Weights of a small transformer language model.
Size: 13 layers, width 512, 4 heads of 128 (2 for keys and values), MLP 1344 SwiGLU, vocabulary 50257, 63.4M parameters.
MLP neurons of a small language model. Each row is named by its layer, matrix (gate and up: input weights; down: output weights) and neuron, and shows model dimensions 384-511. Each number is 500 + 25 x the weight over its row's rms, rounded and kept within 0 to 999. Numbers have three digits each. A neuron's up and down rows have the sign that makes its largest values positive.
After each neuron's rows, "fires on" lists the tokens most often at its 100 highest values on Wikipedia text that the model never trained on; "raises" lists the tokens whose logits its output raises most directly, leaving later layers aside.

L10.gate814:471500488495503463535452506533470490521500533498546535520464515489494486506519507511446484469550538491484447472473494493525517459437501483508529552505491497466494463534499484491483489481477479528489493484495478467482511526446451479481457480513511491508552503527470473485488484495515508486511499478444472493494479477486501527457506502539481506513512503528470458495490487484515516523574
L10.up814:478536537491502488500463488531503495521513508498509507505500525448457524539494544514512517524462522530489487491453469480484502506481515440508497523494486545502443503540517533497467508529509460515524505492478515497477509498493500469563437463482497483436504517483496572473492461498506496479455500525494503494480469487512540511495504466465478503474533509552488481510465478513525523497562
L10.down814:496526522528519495496528482511537519489500492491544504466474495488478508494491460517471457534478463497505479514508437445517482474516486498516495519488566510520478490487504514495483539488511538535495523460533501527446485489500493513493508467477474499516487505522472506462493455473497464471492473528501473484553508490484489491487488461471521486468501455490464498446486518483474480557539
fires on: "\n\n", "\n", "–", "| ", ":", " District "
raises: "|", "| S", "=", "| M", "| Year"

L10.gate827:469457514541499498491509541459513433496524521544518508473520481510531519491505537479494491499520508480465515551500546508527484468463497516441494507459509498544504507468499525506508470519526511515484518497506475489470512538465525499497552507525500432502533548471511467504528455503529496478520505495510530507459471500487494525502514497473511524535467476519521519477532492542498509455462
L10.up827:495463525513479477481501478511511476491527484458464502520525533539525486511474501493492491512472493490490523556521485460476528501504520485474423504473492487522500501543525516508532504525497535523499511568480522478503465513516454477507527526475505497498547493500536521509556494533488484424513497511495516528464487464504545462464518505568479484509463508499509508488510506506464511456539
L10.down827:461487554488430502487489526490496495511498492473521451487525523517505462495506541468498476509517553497480471488521491504551510514488544488436491539487484511494504478534499527520528483511506520504463501486504504481467526537500510506516506516495486497453522521479467489497454492489468533490524495501512510497500510480496497525493512481505534515459497517515469491468504547469470532480490
fires on: "2", "4", "1", "3"
raises: ".", " x", "x", "M", "×"

L10.gate864:512527488476505505510509532491484529478468510524561522497520503485480459503479450519518488496501501545501502505490463512436538522542500474530489550506525519539554486458506543520537476521484487544500504525466542478506523520479515499516434535518498482505502457468476469505506512491513480492481522504516529494476509524492520492489486472510464521492518539479539488505519477510475476495498
L10.up864:504469472539473512510495519491475519491470498539509451513514499525531503496492459539527518495489489567483481465504533539464473524517544506521481522467465443508536519487496507500526482484522502475489479524457509505520561546503516528501518520514475466466526476519502478516537527519491487527497503521481526455527473499505537511483515460505474518472527491500479499506510482504513508520469
L10.down864:504538469525488490493545477484465504497453532520476466481504436513517467534506560507554514519496533547528495496480514510495533520500499466520512547416494450494519503488521486487493536492513493509494511525479476453477490561480506479521469513481457509523465467513440458484487500522542480508506504458524513488456491521475515471490480501517491517549552488486543545473465534499465476538510
fires on: "–", " | ", ".", "2", ") | ", " | L "
raises: "92", "94", "98", "95", "96"

L10.gate359:490501495547528530467495491489504509466482506493499476503486537505474523522541488496529506508507528518551493477521503534459480469517485484462468474470488544507474471545452497462506501498494512563539521502485510508457504516485494510526537522525496480503488450479503489535467443488476532511440543530507472564486469520480475488465504459539518505522510525526500507521489465509490489511466
L10.up359:455535518514462489476528497422541502501463484539483498497473495503458508530530483473512503489470547490504497489478496486461464537494495525499485501481456517539466462516461483451491512512503505506531497524513501456499481503527498523448503474493498449490477512533474504526512473471514496498498508516499471505501534536531469519453514510527556494524494547511518517525491529509542486509445
L10.down359:488528490542517511502505505462523510453522451493510523498518518451511515523575524492507499508485524500489445502525513482510489493475482490495469490487457493535446517507511510517534530538502472496519467494503486445516509516537532518472503482513522508553496489533525513515503475514478501517507496485529495500478492521536450534445485494493535517495471529507474482503461476482495481538506
fires on: " more", " most", " less", " a more", " the most", " very"
raises: "over", " recently", " formally", " generally", " commonly"

L5.gate1020:507533524476486538478523485527521499496491503504468513503458492500508506513510487497469468512489499498532502464466517530499458496493506497548497512454479499508471491476472493497484511491502491502531521495493514522471515535486514472506478445485542461496480511476531506506537515490531448506486504496515540495484481482474476513461512477502489565519531519536547470523492445487534515465459
L5.up1020:507514482507506509500538476511484496500454452522504541480488491502501531488478496523525479457484500431519476498522505468445502475495489535523467481508495488528478511519513488479497499486516518528535478499455489499462460493471527503509512520498562507452492497480523533534508496534532485535524540528465501505526460571485493530467508476470535509528565497484487518559486488476499542483487
L5.down1020:473522479494467470495536470512486504480506489509520476532477539504486537534532499521527501472483514493530508477513510490483484493459506517484501515455473491508438463487502508486494501488515472491535453521528511546511514493503509462482523479490529464490434470508482519519486495512503517476463476525502483537454554497502451520512514485519504537520487525502505512504524483516483520528497
fires on: " more", " most", " Most", " the most", " a more", "/"
raises: " efficient", " recent", " important", " modern", " effective"

L10.gate433:481530468501503503489489460466471449529490514511509509522529456509499557519538561541488523553485491469530509495516503445458489452469547476518519512481448528516499538489533498495500510466536501447531493473491457526424445506491521520533498477452478498488515502465492458544513498484480462517472489524511526516478498510525490539508465491518513535494489521517474498445552562491534432479483
L10.up433:489518499506486531451525469517525493486464517497547485535483459532522492525510488502497502484516469505482498484520503482493466500515478471532449500454482476503522524538515522513509499475495519493514494473486478521443510482533496534496502476527501501507528451488477474488452549481485490530472427548495509503503458508515517461500491514488528516536494524482485559492538502543510497467551
L10.down433:499505533483505488475480476521459468513522455490512491470507476501494494498469528472497465556477508519533510535512489478457506503521486459485519510478479546477531489495519504514491490473523554544539485544480467542476488505505560499511459467516527523466523532549505493564490543475509489496497507479528498518505470503466470523530468523489496482520503464559508522521511504474483526506488
fires on: "1", "3", "2", "4"
raises: ":", "g.", "h ", " by", " by the"

L10.gate357:472472515493478510533458513466545502487496527494460481527523520482466518484512485488510490516481497537513524504558531478477519479543490464506533541519558503476511494517488551535585483520492536492536501539490531512535548471498489509511483514521486459460509535505505539482539506522512485523515486508490500436514481487463490480498490475500487502505487497518541560468500505519502451493523
L10.up357:521470517531499539527503484535511532468443493490436527509534490493482510500513470487487528487505510519501492502543450468467500496525453443466521531521521517485496482492490514508500456472484499502523520523528509517506531475478514518464522521492492500472537498495478534500515481503490513505477469484493462526480497462471505502479538476502523476494493456569488553505505486535501505495465
L10.down357:481447485488498554504520496500526497521541489482527480472514515485515515478508502480503506492488513497520505485488513491541509520502527499497488534500538473476507490472521529521503494473473494486541503502516526515526469478511521491469508494493493491505443546479501487531555448496450498451530469508466489481496479489514472484467466522510513496501506492545505514458473505518518547520507
fires on: " all", " All", ", all", "all", " of all"
raises: "us", "ure", "ud", "uv", "usion"

L8.gate1233:480457517526487512526533541441497487511474527475478500475516514452509481550474514494494476516532493469479492498534498529491520501451503495501496504465531498501506473492511527483531501529508510494455496512489537455466468466476503489459492482486520474497496497491518486454496490484515480486540552558503488472466439537535547503518537543526486491519535532444508518503465533449507514486483
L8.up1233:489491495492507493537504509499493428445453511501471493504470508474505482522493538497491512481504485467444489499505455498531491510481516477499511528501473504474503469538498522505480498496461512475505487576516496480472470547478506487436506507520480496459483473490517451470515516537522513496498526528547475477432475517506502521519501492530497490527508501475546516525471507521485461529534
L8.down1233:472480535512490487499535542501498478511528474490505519470462524480492490505461488498491511528517525468490497472518482523529518526476497524507523468518497524482481440507569518489473466507518471478498489559533552449500504517529493471460472498494538465506492486545517509478464514479502514501493519551506474484458461514520489534542525550507472490511485505447528494516508509490517510488522
fires on: " L", " | L", ", L", "- L", "| L", " of L"
raises: "ewis", "ively", "iterature", "incoln", "ack"

L8.gate736:490497551507522470526470526505526503517506477523555504546517534494485461474512476514462519526471489470476483525529479447471521504501474489519478528492487517481549525457485478488500483492469499486500487493480483471458502520485487510533512536522503496446530485456460467505530510481539501520529524499483457500474478470553478472504506524478488524532479566497485493526492500481532494539521
L8.up736:480490514433519505491541540496532530466504513524486474488538511525504513552540470516493477471538476482453500483464475479460531490491493513484510528450498461547495505490487488500479494480427513463515535492454512461500528549456475523518492490537550504470517460455486495489498494527518468516540499551503517493510452501475547495526488466529459518530469482541515489468488491499455490552476
L8.down736:525551498489488488541526519494482539509509455519520517550515538570488496529524484524499486488516496526478551496457486446484461464483501488546526489526485520499519519467533526506451489462497485504492492513510520476466488485513527526482505524502517497517471462508529490498449492514487468507494506519470504492539513490532496468483487512512491488521491515487518491500490464415520504537444
fires on: "\n", "\n\n"
raises: "==", "  -", "====", "===", "    -"

L10.gate1090:453421479515502467506535542534489512564551489524481493510501502510441471517517482513487443490545493493518478481522503501496455474512501456486474461536498546499515523483528465476516515499458481503508477509453510492457504521512466501516502484509492492463506496490511509490483502482499505516560486460505468477498503476535466514506511472483527483538524499504514510448522505487468464540523
L10.up1090:481443448518500449541505519503478492494512489516468491500528512513497481478483512461455494491554492489535498517430521466509545487474473428500513531475498475525521511489544480542458518510448489494545505525473496498463486507519494495506508496504475545498513528485484483514505514484523500559560533481516514497489535486505508527483464503504530475502493529519530492504546466443467511527506
L10.down1090:502467520523465503507540498537475515468472492529485487476498512497515500519478491482518505528498545458470490506511550465499501493470534500504510471489522534479483512475536525536486524517498472497491478519504506461509509537493487497476503526514506511496493506502499484497487507478485493495532493518518472505531494521535513498485468493505470520518487512504517509493515515427506511521518
fires on: "\n\n", "\n"
raises: "====", "===C", "===E", "===B", "===S"

L8.gate640:424510493495527506447488492532513482506490532497493484495512501447500490494520497430501492482452548503470501509482516507520535471533490482490494501539514486505469592481532515506468517495492513520501507508497524504478489487505486482544505535535507473491524514482500514476486463551505484508443517499523441529472531526475525511494504507528477459513515511497438511534498516518525512476461
L8.up640:519506494456505465500442542499463523529494505527494505480526499531492491472495508480517527414490500510525485535503461526464502529526477482472479532486517530536535495502469540498521502482489535510539469503509470514463495498491511495490518424503498495492473514515491531508493499499504443507496521488508493457473475479477485496464492494441504523513510484481501508512547499516508481486548
L8.down640:543504494485503462500514464553534470491488519509487505500511532564483549489496462483502522529474538484521503491523468516534511532520528487537525491524541485493491464471581506495509514464482476531526517498547490473472468520494473479571500470517482498501487503504526526513514465491497500504486477481522517481534507528500484500523500501499480521526465484475487527505452528504495519471460
fires on: "\n"
raises: "|---|---|", "|---|---|---|", "|---|", "|---|---|---|---|", "| September "

L8.gate623:535533502514489522578503513528570483495487452457439518535501519530492503523498543519481528481508518485476484525508492488511526512507458464504443521534531470524479503459528518484524438502467491520468479515485508533471449490511463511468521570527478529487498498445512462483455517477505498479490516479478498520529473513498459488532460478485509514510506501473527517543496497500546513457539
L8.up623:509514492514495520480536512455501497498510519485470537457530504524515529496477509472452476487473491487520512527509450422545488500497467526523507481515497485481524476490454481501519559452502485509497503501566454501477512489454510513524428486497456531494534504451491533506510506496494495523500450520514529540479476499502463474523515486464508527504500456525518512502509484485426492481532
L8.down623:447491500472487512488494513487549495467512505511497505497490506536471520479513465489500450481482503463510480461515473482518524479502529515464510502502500473501505509484496466517457548513520554558500515504508477525495475465470530495504457542479449517478492530505488501499521500489506507472516453486525502528474517483502464550504495539461457488479500516469475536509464481492436493474500
fires on: "| ", ", ", " | ", " (", "–", "istrict "
raises: "33", "32", "31", "yd", "34"

L10.gate758:444478514487490522432483463475506456544477533482467509504480521493512504493491513495493491502508475496502491495480481490510500511513513489501476493512504489436497526502475515489472499510501491509517489503500500463492483496485503520505503502552496492457503495539490498533507505531494501475482515488476486505485487504516521485504511514440447446488443473535492518512515471503532444522536
L10.up758:528515479499498509458498488483481483498520478462486512497439511504482506518532514466508501531531486492490485532499463514509516481527500464521518514460469500491546524533526522507481493509474484506514548467507482504505496475526496515519481502475454523520544480546490495490531486537519501532526491492530437500513501505502533474505505529489482517503473472470503528498465479526468476492505
L10.down758:529532462489515438493505500511501481532505465491511489453450550518520525501472489506509531496483475472533496497546487516497448509519523460519523517525523508490524503530508489520533489523461513515530492484513447525502504501510496500527509531532501475517504503514510468479481534469460481491494511482515512549517486505497473507457523494489507461457515461505498494487557492532533506476474
fires on: " St", " | St", ", St", "st", " of St"
raises: "ructure", "ories", "eed", "able to", "ores"

L8.gate538:513496498468528496501483520490525505483560507517492514490501492536520527538513496496516439492505491471503513516493496548481478516483485562477462517488510532472535518519491494487491458513454512504523511525477504513475453474537529533504451520495494501519501481469491486485476469510513499517466500521483537509508512524503484536488554502494507510500497503517503469490528536507516503499513
L8.up538:528509528476504509457517489465499490476496446523472521511495515527484478510480473471468484460493489435507536552499518470524471506567482530512486519452471479498485538538525498489479511482493511519521497510518499472500498497527479512520480495468529473460497493510481521478546487534493511483482518474524506519550545470461524470485475506495493511506499486526520497523474492498518483525490
L8.down538:478506513503498497485463477509504510494491475460470515515498516501537509500474494447519472481513494466461463499496513521524477492534493549464524534482483501484501490499469484507482523460502498550514492517471455503504504497506514502560482515489524531532508568535524505461506477500494505484461481472525503477523491498515490471594511511507488504520495491494518515484526479490512473537476
fires on: " can", " can be", " Can", " cannot", " could"
raises: "’t", " only be", " access", " vote", " seat"

L8.gate1303:479481525492467497492483504504536494525505527447511547464535553523501538520539496453572446479534483473552516489503500540528485518505522500461469532470463510494495541520487508517497483508487496500497504523456508536530529497532508476524494498497483485483506482477476501502484526504481451512472534533469508510529542529506484555499534527500461459531511504545550479484493527481518503461565
L8.up1303:478481506565486482484478483525505565489508504442457520480512464514485465519490463468505491480522542496511503496473504535534541511467495476481507527478529459550533542529483517521509526512478463468516525508503524513520471514495475496531507524520509476503499495459511470499495532485506457516487506505493504509497498513464469491477535516530548439538473495487463570521482544506513474474494
L8.down1303:505469516503475491470497507506499502529516534457477520446495509492504479535469443487539490501515485532494506489487500520505506535506506496481501511503494521507507525526516550501487505500487470480466541495435488546505516494514469464506505481516496502491500469492496480508467529474471486473472503474481492463503496535533477538482511500518509494535491441490541507507488511520485471515503
fires on: " and f", " the f", " of f", " | F", "| F"
raises: "ly", "ly.", "uture", "ly,", "iac"

L5.gate477:484509528477487485439515476503495485472491498510491478533511471513534518535464496518466505521514500505506503501489525494505475469524494500521511492471517471494461542477513511551508510489490562513480546528526472514490485524490490514503481491496499511527514503455519488509469510489509541483497552490535446548496517448527536510499452521577486476503446509488483510507516498511459509492514
L5.up477:492472543462465509458474499514517501478540499487539517525537508448506480519472478464519502527513489515513481523507483454508538457496519473498485474508556430496450500507527505539491537521476499485463530517517491499528496500507513479499482501505472531518530473486519471493505489522491536484507507487504469521535522481510504485522430486550511513511493517511537490473499529460482497501511
L5.down477:486522547511493511476442538536507493519509512511529484460588512533522509507487473476471486471573485484483484506520509474515477497499486506523446464515535500479483511470498504519543547488510514509479505533552489465508496530471532495508481511423498495456509455474521510473456493543510474532551493524522537499464514493538506491502451497500477528510517496516542475467548493475504501499479
fires on: "\n\n", "\n"
raises: "==Personal life==", "===R", "====", "D", "The"

L8.gate658:489480490496507508509505507492504419497522478494515463523522456453510493504477472524479502510497455545496472570526504513472493496497527465517514515538474471510483523489536515474492528489502526483481500487488477516484458532501476514464518530499512475464448512439484485494512516523470434502494470464475519497567488506522512521506514500504483521458513517484499504479526495571461528485490
L8.up658:471545506482493516497513518487507526511527549514492473491524517483469473509522487495464463518458489496525494479522503471496472459515528469488508505477470484511472483518523543508499504492446455524558452500520504485504531552543513488531485496513466419490525504494491460524487494487500525508464490506509506496496489520464486489481506562475520465488520449534511479519528500546501473481532
L8.down658:506503544488464487511526462487465475475543465503552497510513481430488481512459498477512506537511441499490490516518459504523461490452505480516530513492473478510501523481523443494530519491508488492489507443476506526452478515456501509488464492506514538461496465494515481482535490487529473490489450478468499497558494480527517502485499467525512504515511491516465503472506523499480528536444
fires on: "1"
raises: "st", "990", "993", "992", "975"

L5.gate954:460498493487499527476483533557495479478523477435511513554531504510493473532509476498502511503495472489516493518479512467524495472473500467494478522452548498490479469527479562496474563494485490545532487518466467469501526558482437521514480489535493465485526494448500522503520536503513459517515500487509486519495521489503536499501480547505512471474490521508475475471487504454481498506463
L5.up954:490500466476415498508459515532465499496508498472523485503496442474498462489522464485483460522505516491505515482508499486549491478497510490494488491500541516506528483490503495535507532526476473505506489512509473518544522533489436482519482464539504498478538487476514567465516463507465474519500487459493504526536469521510483488518477496504477533556497482533498479515484521490482491520465
L5.down954:505499490487439506505468452552515483533511502493543511535549493499542476521485502476502471468507501503507503521512504459515496487465507465519519464463540506501506511508545501540474560503502482505515464546520512474546490529486448523525484498458511520484494514532545481507501500514501471531507482484502490504478498503536474514477502532508479496548504534519523503435494496406493503527481
fires on: "\n\n"
raises: "===", "===P", "The", "===M", "===C"

L2.gate35:475496479506495528543473536553527495481534532482462470540510458517476472533557463503495466522505514505524528486476464512498524504482511513498501485454502467533522504487515505475518497499497521477431464507476476492526544553469468499515502476518565530502542503499501489474510501480495498478503505490524502505505484506558509518510473533544498506518499495556491498504509515505484504510470
L2.up35:494470473529507475497499494508475529532487516499501472533487501479445520504498474478473482506474512489517499467498502462495537501501497531477491519499493511539519486516471490536506521520489464469505453549520496479518520496474474502501506475516543495521535483522507483502467524454501480455520457446543501493490521513483476490517447506529487472535474489533532500502458500509508486505460
L2.down35:504538484507431508500478489541529477516521502473532522512555514503498473495471484507473489467520532499503482534542536471501468491513492473516524466499512495478470509479507547565506576468502473501499479541482516459457482534492502527502475497487505519514540514536529465518493495500494467532487509494521490464468512459468494451477508534525512518512436561497508469453552515418507494505532
fires on: "\n\n"
raises: "==Personal life==", "==", "====", "| Year", "==="

L10.gate144:527512518499520489498474531453477527490506519486519511497474494509480530558529514476519499525515488509465494495494451470502529511489469495479472497489481534521538534504489491517511475493507486469548538462498514524497496476498546489507504508492534427514500529510508464469464487527519523537510503541490502502469455485484520455462548462484524510507519511469519495488464459429519494516495
L10.up144:512508512455519521518513528480518534483484511486572520495528487480504472532481508504488498486534528505436467501504465461517504481491463492502467523462464504475510510512493479514517460511484457453517528496503452483491513498522488467517527514537461490494521511496494506491494529492522493522491492519490483462519545470438565516478486474532504470452539516476524542494408481477518508505481
L10.down144:514498559486563527517532490498508480488538498481511507506509532545507495501555512513471504479447493513430493490465493506462469496482488478470511508476516521503523482498488489491478505502495515528527512498477463546464512465458528484483504511508518478528459482519502486519507475508514497502537524511520538502506520467543469486489439485525474522459515476515471540480461485447522525529502
fires on: "\n", " in K"
raises: "- F", "-", "- Al", "- El", "abil"

L3.gate181:450503529501471491505476470538491473492472510457505513541522522525513477507501501508515470493533430471491463492516490453507493503473491489508496472492515512476457495493501490493508512471528502480486510461524469481532485545481481510486518523441505489531516488475504483533469543528481530540526481516484475508470508482480505534508505490466491491494573491516532480483485523501507467540500
L3.up181:486508547495487486548491497496504496496493498481496504503557486532505494522503492486479470498514439510498447481538490473485471480537485520506512464480501524521497466461515478489538494463544519481527489466525519516501535466520474524493484490422520478513514476479539487487456512516510486552560476472523443490490551463489485523508510518503481522528549528522542520472515479468493536501474
L3.down181:502514546491472508523499493510536474497506540535512507512538509538515476506525498498477496485513484513477460499452550447487463491493484469500539451471490470521496547502467536527466544492519494487503490542539527502469518523487440492497487510448483516488515501494539474455484496498536531494543472513519501498461506458483487501521470490482492474563467542477536486498502470459514494515460
fires on: "\n", "\n\n"
raises: "===H", "===P", "===S", "===T", "==H"

L10.gate1183:484502475504499489488485506492476480467464483516513491548522497488495545493480492516563451490533497557477518454491471511486461496520536496501518515486482516519528515508490488501505549542479525488562496504455518497501523534491510485504464450482519477485524487472521449536542528487488552482456525485509513505505484484482475481500497469464495499508520458490495527473484524480512489492508
L10.up1183:543493493514459459507501518521497530497499466473547518509525482478528511484502486522494459523560511537485495488496538511493506488484485534518541511490518505447499535452523509501508481488498500536527458481510570467487528505507542498491433500521469534529501466516492480516547475480506544476512547480541534479497543494480480532522454468466493552509531467496535491496532535503505497526511
L10.down1183:488530518461475455510460461491493474501477505539519481508516501513495521551528487463521478490529497499517529484514489533495497520473510501517567494500452513501536480493528484502521515482550513514494523551512493528512485559503518486530497508542466511449490498493468498515522514465494466504502510474562498446481521515466497479461498510466467462529536489505538498483529536509451448513538
fires on: "–", " | W ", " | ", " | L ", "| "
raises: "97", "93", "98", "94", "91"

L10.gate28:475454551495547494485527498483486503479452519534474517485526550512478495487520507476487513490486516482540471484468532488484507491472510487545531530520463487529459477508488486549503511537477498511483488475483512491441478474519546493496515508467472472470517500504467515553514485508514459500507507491546499520474503503484487462488487511486509493494432526526534549493529493488502508494514
L10.up28:462505517486515511513493464503474489456458479526508490508470537519526465509487471504529516479564514511484534483546500466457507478488521513515546539492491515510499463540445482551493468551500517497509508467500487508477439466535501464474538504487524524495543506449496508511477516523474477531495525506503495500500466504520526462468522528498527508540513490512508499544504501513480509501524
L10.down28:453462459525517486513507531504533464470489532501520540520498522499483475511495499494499482487540469511491493483474465479508561471492487510540536520521512465505481506496462511524493455503489499530508478496491532535479489483544501517450520459481514452490512478469459470511477503498446457529510513471468504494511477505484476487499510519554475538503514484480517522554524520481482492502489
fires on: " |", ") |", " |  |", "% |"
raises: "ed |", "p |", " |", "es |", "on |"

L5.gate225:499530530525528485524540511502496474540545503499495457509495486494509548527458462476481443489490449489483511505477496520542506481470526487520528454507495497506508511509518452522537498498549494510508424482457484514479501537512460501484502499491509479536506494517497511501488509495526535476490500504485542433508506552487515469463500511516469510517473501502540517476491521535506505516462
L5.up225:439516542470492485518512539506517525487507487531515489527467469545478527469526459528527466499463528511486501478520508466540496497537515523495497494495499448515479499525512483519486515513518469515487443512473441513504501525490514492492482491489497511482508523491476441492507530524464498511529502525487534495475532479463541491490522462484496466485532483495541491519499512513476488493459
L5.down225:501478483463523520506462492471484488436496457508523441463471448512519467480492491499492522484499501474486499480533450485526495528535462508501500475511494528470509463512530530502535501506479525489506538482484534495501471521486533516459481525499484510474545508472516492495507493491538512540515530494479559512507463495511505496472501503558500462499476454457480501496494559496505523496501
fires on: "1"
raises: "998", "994", "996", "999", "993"

L3.gate595:506529519498501515485499511498488493494511516485537522502445537484504565501496523521464550537486494499527535501522510480491501524443446459488527518462537491466512540475470479473488490562514507446486459509529502516486498492484516501495444452498520548502455517453474494417489497541508505511520497519509491466500467455519529565490472514491491479489469502519496453515467481496515490464503
L3.up595:550516497510517463480462486507527487532500480515489515482511494470507486511544493533509511462494575446502493480527503458531506524502447489494497477463498523457514532479447462494532467529459537497503482502531541475487537477479486466476507424485469472499464520453484484461480516522482504497497518500479521474516504471521500492478496484456571530497517535510529468479468489538485496491526
L3.down595:510521494504537477474482480535493482496528522524485507457494513516528545493497482519514502503450527484483497498483518543502522489467525493502474506503517472492439531491536480502538501471476517508519496466524511512531443485550543472525531512492495487489488489489506464509493488497484517536482504524497487500539483473520548495547497539486514487473462479537525491483503526509471516497478
fires on: "\n", " ("
raises: "- Country:", "- N", "- D", "- W", "| N"

L10.gate388:462467509511490514513517507489501498501520560515433496482537481506461460528548515484491515477535519495471512510521481522447499521489487486488514538455536458498555484484518500502509507510507482464479533517534486485483530501552480494468482479487506512474509492495521542498494549464538500503502525495551489468479522529489504450478476494512477524495477489512504507542524520497482491500468
L10.up388:497490474500450527491504527499491481469441519507491460479469516520413501510522472522511477473486547460498492489518446524499468512464495508521439527425505506511468509474514499541518532517557501491496527503501517482470504515503512500478539544462515506501539504459486508522491530528485534520479494535509495483498468501494510525531490544462525447508547502507495502493548518536469522485516
L10.down388:513525507526476502493503499513475506535503488530497510478514530467485514487549512531511479471469531484477517532523475512509516452472494507498502527510504534547541525451481489513476527511493530503504460482507496511477443472559508503486501478530523493528516577456517479540496532530504528550474505507524480504506487517485480502539446535514484507484478523519513520494543493513456526524487
fires on: " two", " three", "3", "2", "4"
raises: "oles", " players", " floors", " companies", " candidates"

L10.gate351:480495474509551492437494503478519493547514515515489504532507485522546514480502494468520521462519517485442518526515538540491545472522460479537527500505558469509496502467508473505536493524523483488442487505479509541466477477524510527538505540478497492507484508465476523496528418470506474487486525469524494484500528474493513484535524463516481517472490516502517502488472516466508501487526
L10.up351:535475474514493472464510495535486503504489497469444500506516498485470540492485469476446486481509448539457503504498496474521534536546525481444494539500504507540557469529481495493516507513545507529502442514481510484512529484468488477489470493502527507534487463485491532494523502511484498471513537472515506518497472489505548490506513509479498539507484465497525509489477502469461498505484
L10.down351:515496520448470508522518508484475496490509504497508533489541515505464504527530495505459521524523498469527525491486495483457507511522496492499467480485483494490496543504488499480473524475501508488514478510489518478479480505501518522450495530513529500518513449504515454486499499491488518494505490514496488508480474500466493498516486507516471497530479493500471488482489474409470507505494
fires on: "\n\n", "\n", "=="
raises: "==See also==", "===C", "== C", "==S", "==D"

L10.gate415:457471508518470542502501510526519482489518494502487528481566481473499470493478476539491492558529500445494494477465492527519504541496456496513478498440519496536488522504495494527440512496479487524508492487505495516480479439542501474507456508502474504457469516525499556495507502516525522513543512528468511486538471552521524520511487492486468506477519486496507505501578486506499512499485
L10.up415:486485489498527509485501529488516492503493474499532524493529529502497532465490496472529488552506520512525509465475491439527479442525537509488474484511495522477466520482473489449509516491482510524516494522495559508528505486481478483468490505466542467491505476547496524472494524507512451521556488510476492519534485452480483528536470528493494483484539474539457434494478487527495512492498
L10.down415:470503477533450476504511499456528489481489468485505500487506489467498526458494474477491526522515498459505504508484487481492465497513479466524490492474505477509539513496495464499601432479482489480511512500477495527501483479592478494525461485481511488485528490510509547530502523519475509512495515517492522522554465515464499496555487510545468525501521472502496476531507497527489487494478
fires on: ",", " | ."
raises: "500", "000", "200", "333", "100"

L3.gate1299:484491529519537474485443486418470518514515525441482461498521513529502470489561508508538492467475488464543505497479477526472528567512495505515477488489514519471479477536516457461495478459562527502466478483499497499483560461459505475492503482487496531516501477445525498502475524518520486511535501525508537520480509440468510486499509551553502509512509499477488468474492531522504518533537
L3.up1299:482494493534535490508491491508541477485531495487492502512540493571495491560473518475447486483505478514490468519485488476475499496509502483531474520520499494571516481499467481473477466491506468516464501504444510458507512506497518530494539529510535473560465534488475557502483507508529504506496477497495514550472504477472518543517517516536515480526520481462493475526475492431502481468520
L3.down1299:562515505510458461492492491483502505465495514525464525494502553578462508498506484532503537505478479521466524538453496510448488518541498502473514463523562502538518502518505529464490493488515525521491473495471487452531484487487445548490557467521503492515482486491492499466533484534528496486526501518542512522484503447522472498523487511524513474504443514477496525484444467481533533564510
fires on: "\n"
raises: "- List of", "-", "- L", "- B", "- H"